config = dict(
    num_hidden_layers=13,
    hidden_size=256,
    num_key_value_heads=8,
    head_dim=32,
    hidden_act='gelu',
    positions='learned',
    parallel_block=False,
    init_std_o=0.00279,
    init_std_down=0.00279,
    lr_mult_qkv=0.7,
    warmup_steps=387,
    schedule='wsd',
    max_seq_len=1024,
    dataset='wikipedia_en',
)
MLP neurons of a small language model. Each row is named by its layer, matrix (up: input weights; down: output weights) and neuron, and shows model dimensions 48-143. Each number is 128 + 32 x the weight over its row's rms, rounded and kept within 0 to 255.
After each neuron's rows, "fires on" lists the tokens most often at its 100 highest values on Wikipedia text that the model never trained on.

L3.up539 [122 120 129  84 129 140 142 149 112 101 129 143  55 181 179  85 175  98 153 132 159  90 120 155 120 169  95 150  93 105 149 165 147 119 120  97  78 132 103 118 116 135 166  82 115 125 155 143  90 173 148 144 141 121 121 132 141 130  86 137 141 136 130 137 175 156 121 147 127 197 113  94 126  23 105  88  92 129 111 104 153 113 102 158 186  99 171 110 125 153 124 121  78 182 168 110]
L3.down539 [106 157 142 197 155 167 123 144 141 110 135 142 149 132 131 100 155 168 131 104 165 101 131 119 125 142 148  77 136 172 110  51  68 108 132 135 124 157 158 159 157 107 157 102 108 181 145 190 113 150 140  91 148 163 136 128 110 130  99  82 149 125 112 118 124 121 130 127 184 141 167 113 120 130 162  91 104  94 138 159  79  94 132 100 102 124 125  92 105 125 114  91 173 150 181 148]
fires on: " of", "-", "–", "1"

L8.up381 [171 141 146 166 130 135 114 163 145 147 125 103  85  99 194 164 195  89 147 134 159 128 111 140 145  94 118 129 125 149 138  88 122 130 136 176 133 132 141 138 177 100 121 241 128  96 176 167  92 141 139 129 139 123 158 106 123 109 134  92  76 174 107 137 109 145 171 200 126 155 110  94 109  81 166 166 128 149 111 118  98 111  90 115 137 111 136 172 128  89 123  47 161 119 111 107]
L8.down381 [166 115 152  91  83 131 105 117  98 154 129 117 144 126 150 114 173 148 127 116 133 118  64 126 112 141 106 146 136 106 145  80 203 113 173  59  89 156 161 141 116 178 163 119 168 180 118 139 119 121 117 100 150 116 123 131 232 133 100 135 137 152 113 146  73 151  93 117 124 137 125 102 147 157 114 123 148  94 123 136 140 102 171  81 152  76 138 122 100 116 155 169 121 111 124 110]
fires on: "1", "2", "z"

L2.up768 [145 196 151  68 157 162 118  99 112 138  99 123 114 127 142  54 154 139 126 118  62 141 152 105 119 125 170  80  97 135 154 123 112 177 193  96 100 167 140 127 150 128 121 104 166 136 160 163 195 133 111  82 148 150 122  93 154 184 117 173 123 109  91 159 126 102  99 163  59 151 109  99 136 102  82 160 125  47 146 152 133 118 143 146  77  90 123 132  88 103  85 174 125 127  99 152]
L2.down768 [144 120  79 111  55 112 114 146 173 127 160 165  82 109 111 123 135 101 118 144 141 172  79 116 119 102 155 154 126 102 108 162 142  79  74 110 171 103 134 140 124 146 148 134 113 131 152  63  81 123 134 190  90 115 117 163  75  88 100  55 165 172 137 117 168 138  94  91 254 140 172 204 118 105 101  82 123 167 110 122 116 162 127 119 139 165 113 130 149 155 138  83 163 145 139 111]
fires on: "in", "ym", " Length", "|---|---|---|", " Location", "ent"

L9.up22 [ 81 103 136 103 116  89 127 128 160 110 143 152  84 134  87 164 116 100 108 133 127 136 230 173 184 158 153 190 176 112 135 160  90 164 139  80 104 108  99 121 153 169 117  93 116 141 132 170 185 129 145 185 133 143 100 115  62  44 136 184 138 142 165 108 151 111  82 134 118 184 123 131 115 129 101 139 136  63 126 106 141 110 126 135  98  57 187 133  79 178 121 128 113 172  76 134]
L9.down22 [ 99 164 114 128  92  91 147 153 100 115 189 152 127 140 162  62 194 154 123 127 104 156  85 107  79 117 162 104 172 132  93 147  84 144  85 179  77 192 145 141 129 120 114 139 159 124 174 179 122 112 164  73 124 164 113 105 104 120 151  95 184  82  54  81 129 128 145 132 130  94 144 158 137 183 151 124 119 140 161 161 113 152  68 103 115  98  56 167 139 105 113 172 134 121  84 144]
fires on: "0", "7", "5", "4", " ", "6"

L2.up574 [127 135 132 145 112  59  69  84 169 157  79 133 142 105  86 120 148  85 131 118 117 126 148 137 122 135 158 187 136 166 119 113 145 112  65 127 115 101  52 113 159 124 112 134 144 145 115 150 129 109 164  95 109 116 142 141  81 112 137 119 131 165 153 105 121 188 130 113 141 136 117 128 147 183 135 135 133  70 120 112 122 136 123 146  92  98 136 186 145 147 158  94  88 120 112 141]
L2.down574 [140 143 111  90 164 120 167 162 102 127 117 126  59 171 171 144 147 171  95 158 167 176 100  88 159  47 101  84 126  76 174 115  94 136 107  69 162 125 157 165  95 154 133 108 177 147 139  81 111 137  90 127 101 146  55  47 137 144  53 126 132  98 140 114 138 122  66  93 153 105 111 156 103 151 129  87 125 147 116 113 195 157 147 121 148  71 160 117 130 104  88  89  66 131 118  88]
fires on: " first", "ul", " may", " does", " hit", " joined"

L7.up872 [135 144 163 127 114 101 175 128  69  83 140 108  98 104 159 128 129 115 131 167 196  72 148 104 162 123 108 164  61 113 139 148 127  79  85 120  76 135 129  95 131 122 125  85  98  93 173 135 128 122 118 132 135 172 122 134 144 163  66 162 152 145  89 148 135 202 140 147 158 165 114 140 103 139 143  83  89  95 113 186 153 172 100 126 101  88 115 144 179 105 169  75 157 159 143  71]
L7.down872 [106 159 119 120 115 200 128  79 107  95 117 200 120  77 139  89 134 140 103  92  92 159 140 135 145  94 149 155 140 135 134 105 129 112 171 137 123 122 203  98 109 102 210 130 107  91 144 122 139 162 114 130 109 144 100  85 150 114 114  92 111 197  86 133 119 103 120 137 139 160  81 153 122 175 196 105 128 162  99 129  85 127 166 176 100 128  84 115 105 101 125 163 173 109 125 146]
fires on: " in", " of", "-", " In", " on", " At"

L3.up776 [105 171 175 150 149 120  92  64 113 127 177  83 149  89 200 121 113 157  87 164 155  88 118 161 165 136 173 124 122 193 124 158 147 106 137 165  80 162 122 206 131  90  95 158 148 136 152 150 131 155 170 148  27 111 118 192 135 184 121 128 123 113 121 117 129 198  96 104 167  85  97 159 109 120 110 110 153 154 165 191 124 130 132  99 116 102 129  96  55 166 127 133 169  77 137 151]
L3.down776 [169 107 175 130 194 100 185 189 172 128 131 140  83  82  71  82 168 121  81 142 150 173 156  95 170 190  98 129 115 120 111  97 139 129  98 111  92 120  90 127  86 149 139 134 136 119 162 111 160 113  68  80 164 114 162 122 150  87  89 134 131 135 153 160 130  93 138  90  48 138 177 123 136 135 150 142 158  97 177 158 117 170  89 126 121  91 138 139 134 156 100 152  85 150 139 105]
fires on: " medal", " Medal", " Old", " Per"

L9.up718 [112 166  85 151 106 185 151  59 136 103 186 141 149 113 156  95 115  83 174 104 192 144 157 188 143 150 188 157  80 110 134  85 127  84 110  85 192 133  99 171 123 120 143 128 115 154 149  96 125  88  97 125 135 166 175 111 133 107 113 115 108 122 160 104 134 154  51  71 162 113 122  75 121 169 161 130  90 129 127 163 132 128 156 166 150 134 153 156  91 123 132  84 102 155  96 139]
L9.down718 [149  88  86 116 143 158 104 147 142 142  90 116 163 105 152  98 143  99  93 170 118 112 143 120 123 138 168 162  80 149 160  85 204 103  50 114 133 138  62 130  90 130 155 134 124 131 143 171 120 153 130 182 138  92  38 132 154  95  66 209 104 111 132 144 139 123 162 167 128  89 138 190 163  47 122  98 147 107 163 104 163  69 120 119 131 143 199 184 135 144 157 140 113 120  89  84]
fires on: "4", "7", "6", "8", "9", "5"

L7.up123 [ 75 163 104 115 126 187 185  76 143 143  77  81 139 133 150  88 151 150  95 121 134 172 151 151 184 187 189 151 180  70 127 160 123 148 123 130 145 113  94 158 114 162 127 128 141  94 128  93 143 158  51  98  47 141  92  94 152  89  38  74 133 120 119  97 179 111  74 123 141 122 103 139 100  96 157 148 118 158 104 131 104 155  52 142 114 135 146 118 123 139 147 137  74 127 133 185]
L7.down123 [160  73 101  88 124 106 141 112 133 151 158 158 144 121 125 133 116 178  73  78 160 185 138 147  71 121 112 116 106 148 101 109  81 192  62 118 144 138  83 124 154  85 107 106 156 138 142 134  70 142 122 146 114  86  36 104 104  98 125 135 148 115 114 140 122 135 149 141 160 138 145 158 175 155 114 132 136 119 136 134 183 114 113 139 138 128 164 136 160 119 106 149 112 114 193  55]
fires on: " ", "5", "6", "4"

L2.up728 [134 135 133 133 158 151 109 123  93 153  98 118 135 124 153 140 100 134 109 131  87 151 130 102 117 128 151 125  81 121 129 121 116 163 234 149 133 150 141 121 107 109 121  98 134 182 107 141 100 138 130 131 165 140 108 114 158 169 118 164 132 122 132 149 131 151 119 157 105 119 124 102 140 115 123 139 116 108 134 172 122 154 145 133 109 132 108 138  85  98 104 166 151 128 104 150]
L2.down728 [122 124 115 215  46 115 121 130 198 104 188 136  93 134  78  99 180 126 121  82 146 117 130 127 125 183 126 146 117 142 131 155 163 130 111 115 124 129 146 164 142 137 143 135  92 124 130 111 118  88 114 148 103 106 141 189  93  61 172  50 143 171 147 112 150 122 127 118 182 136 158 145 110  93 138 111 125 119 107 139  88 152 106 133 137 139 113 139 137 119 122 104 124 137 211 136]
fires on: " while", "|---|---|---|", " zone", " like", "east", " Location"

L8.up756 [148 146 142 163  99 125 121 105  86  62 125 163 131 111 114 126  95 121 157 101  81 138 119 103 136 124 128 125 157 110 148 143  64 135  86  82  96 105 114 123  69  62 157 117 163 168 118 112 150  78 116  76 119  96 134  83 168 144 114  89 117 187 124 191  87 131 114 174  79 178 116 208 129 137  94 133 130 160 112 122 104  59 104 150 168 190 178 219 108 105  63 139 179 181  96  83]
L8.down756 [107 131 147  84 224  82 164 106 178 141 103  84 144 128 145 115 127 162 125 183 131 145 136 163 130 165 111 144 124 101  59 137 145 135 161 138 200 173 173  82 162 161 109 158 130 122 153 155 120 151 132 149 123 141  54 161  96 105 211 136 169  99 128  68 167 102 120  99 150 110  83  61  92 153 118 101 126 117 118 118 172 164 138 123 160  95 113 103 154  95 160 109 161  77 179 125]
fires on: "'", "car", "Com", " tax", " Court"

L7.up487 [145  98 127 120  91  55 114  90 120 119 148  70  93 137  95 178 114 124 155 141  98 130 172  95 160 154 140 130 141 135 116 110 130 144 131 125 146  82 109 111 121 146 126 151 158 115 182 190 150 148 219 155 153 144 129 107 167  80 141 146 131 138 142 116 157 130 138 117 113 129 168  89 106 130 190 123 157  83  78  91 147  74 148 190 100 100 122 178 118 141 136  61 102 154  90 169]
L7.down487 [171 101 145 121  73 112 168 164 136 128 130 137  79  87 115 137 180  95 143 106 110 151 118 122 134 132 119 131 151 128  95  65  99 189  93 121 105 156 132 129  79  93 135 201 134 102  95 147  99  96 150 161 126 132 126 106 114 114 151 140 127 115 109 154 156 119 171 128 164 130  91 126 118 130 181 123 105 155  67 115 128 147 138 117 170 105 132 120 144 166  76 146 156 132 105 137]
fires on: ".", " ", "0"

L7.up781 [176  99 131 101 127 114  70  95 161 138 181 127  59 116 103  91 198 106 148 192 134 103 206  88 196 169 177 145 178 137 151 198 113 136 117  57  80 101  95 125 127 142 132  92 134 115 154 155 127 150 120 194 161 105 113 100 102 137 133  90 166 137 103 170 132  83 165 114 133 126 135 120 112 157 101 148 188 127 173 101 134  84 106 164  95  54 116  81 125 209 112 142 127  76 115 136]
L7.down781 [154 146 150 194  87 144 192 136 174 142 139 179 118  99  97 118 189 128 119  87  91 128 111 132 169 188 125 135  87 153 107 169  83 141  77 152  95 103 122  96 121 128 113 162 136 105 121 166 119 116 128  94 121 139 115 130 121 147 178 145  87 166 110 115  62 129 108 133 224  89 140 121 158 203 102 123 167 163  91 144 124  90 195  87  86  94 100 157 151  93 150 133 151 112 156  36]
fires on: ".", "\n", " ", "4", "2"

L10.up419 [118 108 155 142 127 118 150 121  98 162  87 115 100 178 231 152 132 125 148 185 111  94  90 148 150 117  99 128 196 104 148 163  63 173 120 139 105  83 127 153 106 193  43 158 148  89 151 183 129 174 140 128 170 154 137 101 111 142 144 126 131 124  96 118 133 209  91 131 117  90 145  98 120  93  99 136  92 126 117 143 167  83 180 156 121  59 153 145 168 169  97 134  95  88 137 122]
L10.down419 [175 205 126 167 140 140  58 156 112 108 163 124 146 149  99 120 161 142 111 135 122 101 146  84  98 117 185  91 102 121 114 112 117 120  91 122 173 160 132 155 116 168 122 155 147 149 145 134 179 144  84  86 120 137 131 166 114 128  80  83 127 145 125 119 123 109 110 108 130 200 139 138 138 112 107 154 182 166 165 103  82 150 126 121 176  97 171 120 131 131  97  94 120 162 116 170]
fires on: " was", "form", "ard", "one"

L3.up564 [107 106 122 133 128 144 150  72 119  58  92 149 123  70 180 144 235 127 118 123 108  98 138 137 146 142 139 129  90 160 115 192  96  99 144 203  60 127 131 196  88  61 143 175 141 136 133 114 146 133 132 141  71 102 165 139 140 114 128 120 128 131 125 132 109 151 175 118 190 116 115 117  83 181 175 126 110 118 138 188 143  42 129 100 136  52 112 100  68 201 126 109 165 125 125 115]
L3.down564 [183  80 123 125 162 144 116 175  98 122 138 135 137 119  79 130 139 113 126  99 105 209 123 100 101  76 137  94 112 111 113  65 148 115  97  90 104 173 113  84 155  97  86 144 153  98 141 152 111 136 115 117 146 134 140  39 123 192 131 111 110 116 114 143 150 127 146 140  22 100 128 147 144 113 128 108 101  60 173  87 149 167 132  88  96 105 175 174 183 130 155 173  99 168 123 131]
fires on: " Medal", " medal", " de", " final", "matic", " Final"